From a checkpoint of a small transformer trained on Wikipedia: 9 layers, RMSNorm before each block.
MLP neurons of a small language model. Each row is named by its layer, matrix (gate and up: input weights) and neuron, and shows model dimensions 304-399. Each number is 128 + 24 x the weight over its row's rms, rounded and kept within 0 to 255. Numbers have three digits each. A neuron's up and down rows have the sign that makes its largest values positive.
After each neuron's rows, "fires after" lists the tokens most often just before its 100 highest values on Wikipedia text that the model never trained on.

L4.gate759:129105081112154096128145097109108105141124103121143140103137116155122103131125112147136096128112142150147137109130101164114088113149118138142140152084082130115148111173147122106168125177145165102148108127087087150139118145131095089131123141162174107169129130131134187157134077104139098133
L4.up759:148118131104147130143141120103093141129142108103126107162145120122120110105112128142123114165146124098123122096165124125141126132129149081100104117060121167113134194148118108104155109144139147083119120149140102161102114138148161135131171130142153134135115159126126143119143088147137117159
fires after: " U", " the", " B", " A", " M", " C"

L4.gate1190:103143079135131114072126163146131112167178107152106126132124092132117111112101121138123161102110142141115133130097088134157150092138102126161115099134134146108141118120095127156130144135110171109140166148165160126145134083172115108149128136087152116117150121120129122049112070107202148110
L4.up1190:109109165107159093125084142161159151086091104118117096145110109107130116119163143161106105117121111097120130148157102165108127121120121114188130145093167121110105123086136140138116108171128114108103114150118127156115110120122134156089130126113139103160106180131071127136161168141111093104
fires after: "\n\n", "\n", " 100", " chronology"

L5.gate610:121126155091120177153107130133138166147157119125136158077133114138132134072145132070082142155166083148163154186118118131066103109090134152138146138097118104121132139161096121070134152159136129089133122148173096109134141098099142116114130137119157145102118129132119128093103130135124122122
L5.up610:130198138160111087140135118176114144107112172146163163102190125100156123138144099119141128151113144153151166143141169100120112129136139139126153096099089132143138134163124113101074152131115159129105113097132132101133143131176138143105099113128098103110127130107123119138127143134095134143
fires after: " 17", " 14", " 15", " 18", " 16", "18"

L5.gate1024:109121125135117130134132118119127153156094101130111152159111128081150131122128143130147078102102128142087106142152125128111124142162152158095148165122156145108133150101151143086111139173151171112137129101139107116154114125100101102124147148124115116161125134131134125127133139140164107145
L5.up1024:144120136084150103141145149093117110139144144177141109166116147116113101070147148132112133106152124125055138115150135126095134160149166116124138102139127115172136147139161147120166115126120119134106069089145123159093091135092141100122064128111131115120099147143138093146132156159114123120
fires after: " |", ";"

L4.gate882:096120149116150098139068128108175143121107109124125145142144121172131136141105135144101136079127135091134125119149128141139114118145167161092140124137128079116070098106102156129110178105164108145170103125132116151119156114111099118168136133143178136186145106120123103116180113152157129121
L4.up882:150108160121135104111113101150113150071093132148126116170072150097120145141115145115099143125141085131107099137156088136106119090107157114133125122115124141111088117116140143102105149138126154132122108141130130149131131116137136096139117115141156150125162132070101138164147142147139132110
fires after: "\n\n"

L4.gate909:139171160122126129113109166121120157124101101163111134152141174071110115139130116132168146135136135118125156141147106107196148120109150142103136151143136082092143114082139164084110133113059124110156126173124185114111119112142123095168049062110175110169135123111134145131137127127126142159
L4.up909:103101075136108100118086164136144089126134115161119153108121116110106146160122156081145101136099107108146166158082109144147124107122116088138149115156124100162165133128164157092098132142122124115138112172125177166163085142149104154148125148172102148145135156142103147106098086154163131134
fires after: "\n\n"

L5.gate931:108104196153129098153134116116128156119163113111136149142116102151138114132148107120156128100120089146123129127096174107155107130128130121111087111146075138093191136081142131124142123130138146137138118129141149113164133167130101121146109080145146157145117156149139128129123168193129149157
L5.up931:129096202097119142091139110146121152078153119120171120154129140115146130141129124115101104118144119123177134127117140125168119154096115101118126114144169109126163135135116071161103087121118102100113128115149139155143118103185159127113124129091121144133161139138137102160172151136155124133
fires after: " 1", " 0", " |", " 2"

L4.gate198:132146130148152142142124196128190126085163176161084118134095090098120139113109171174152127143127167171122118126110111129161172106151121127106133108153151138134135169121083072145136143123095115111128113106186138104128149084116125125116085140157104131122112148145116095123106131151091148128
L4.up198:142088093095152165095112135134163107131145148101123119089128121130129086119121160168169147118109151180117128129130135122112138093132110149151152125131121095144133145151098192139122120121145089147117113124138147169107158105128155111115129137155106133130112126131111174153136123105113161155
fires after: " the", "A", " a", " an", "ust", " A"

L5.gate677:145135106116106091140137117127144129103136136196137161133123141144110080093126125156130163109147118105143130089183139163086112118164140086091118131109102156111157137170170174114137132111163119073112136166173075108164135188120140124129146138137140135136139092117074124125143143130121125153
L5.up677:116121162121212057136154103116133123094162082105106094143110112137126115160128157106150146134119097153126136156162119147113124111091139184130112155114078077141127133144156112151106113137126141127096096153132118133130121142137157106117148119080105101116155115170118115184092164130124130124
fires after: "–", " the", "-", "′", " |"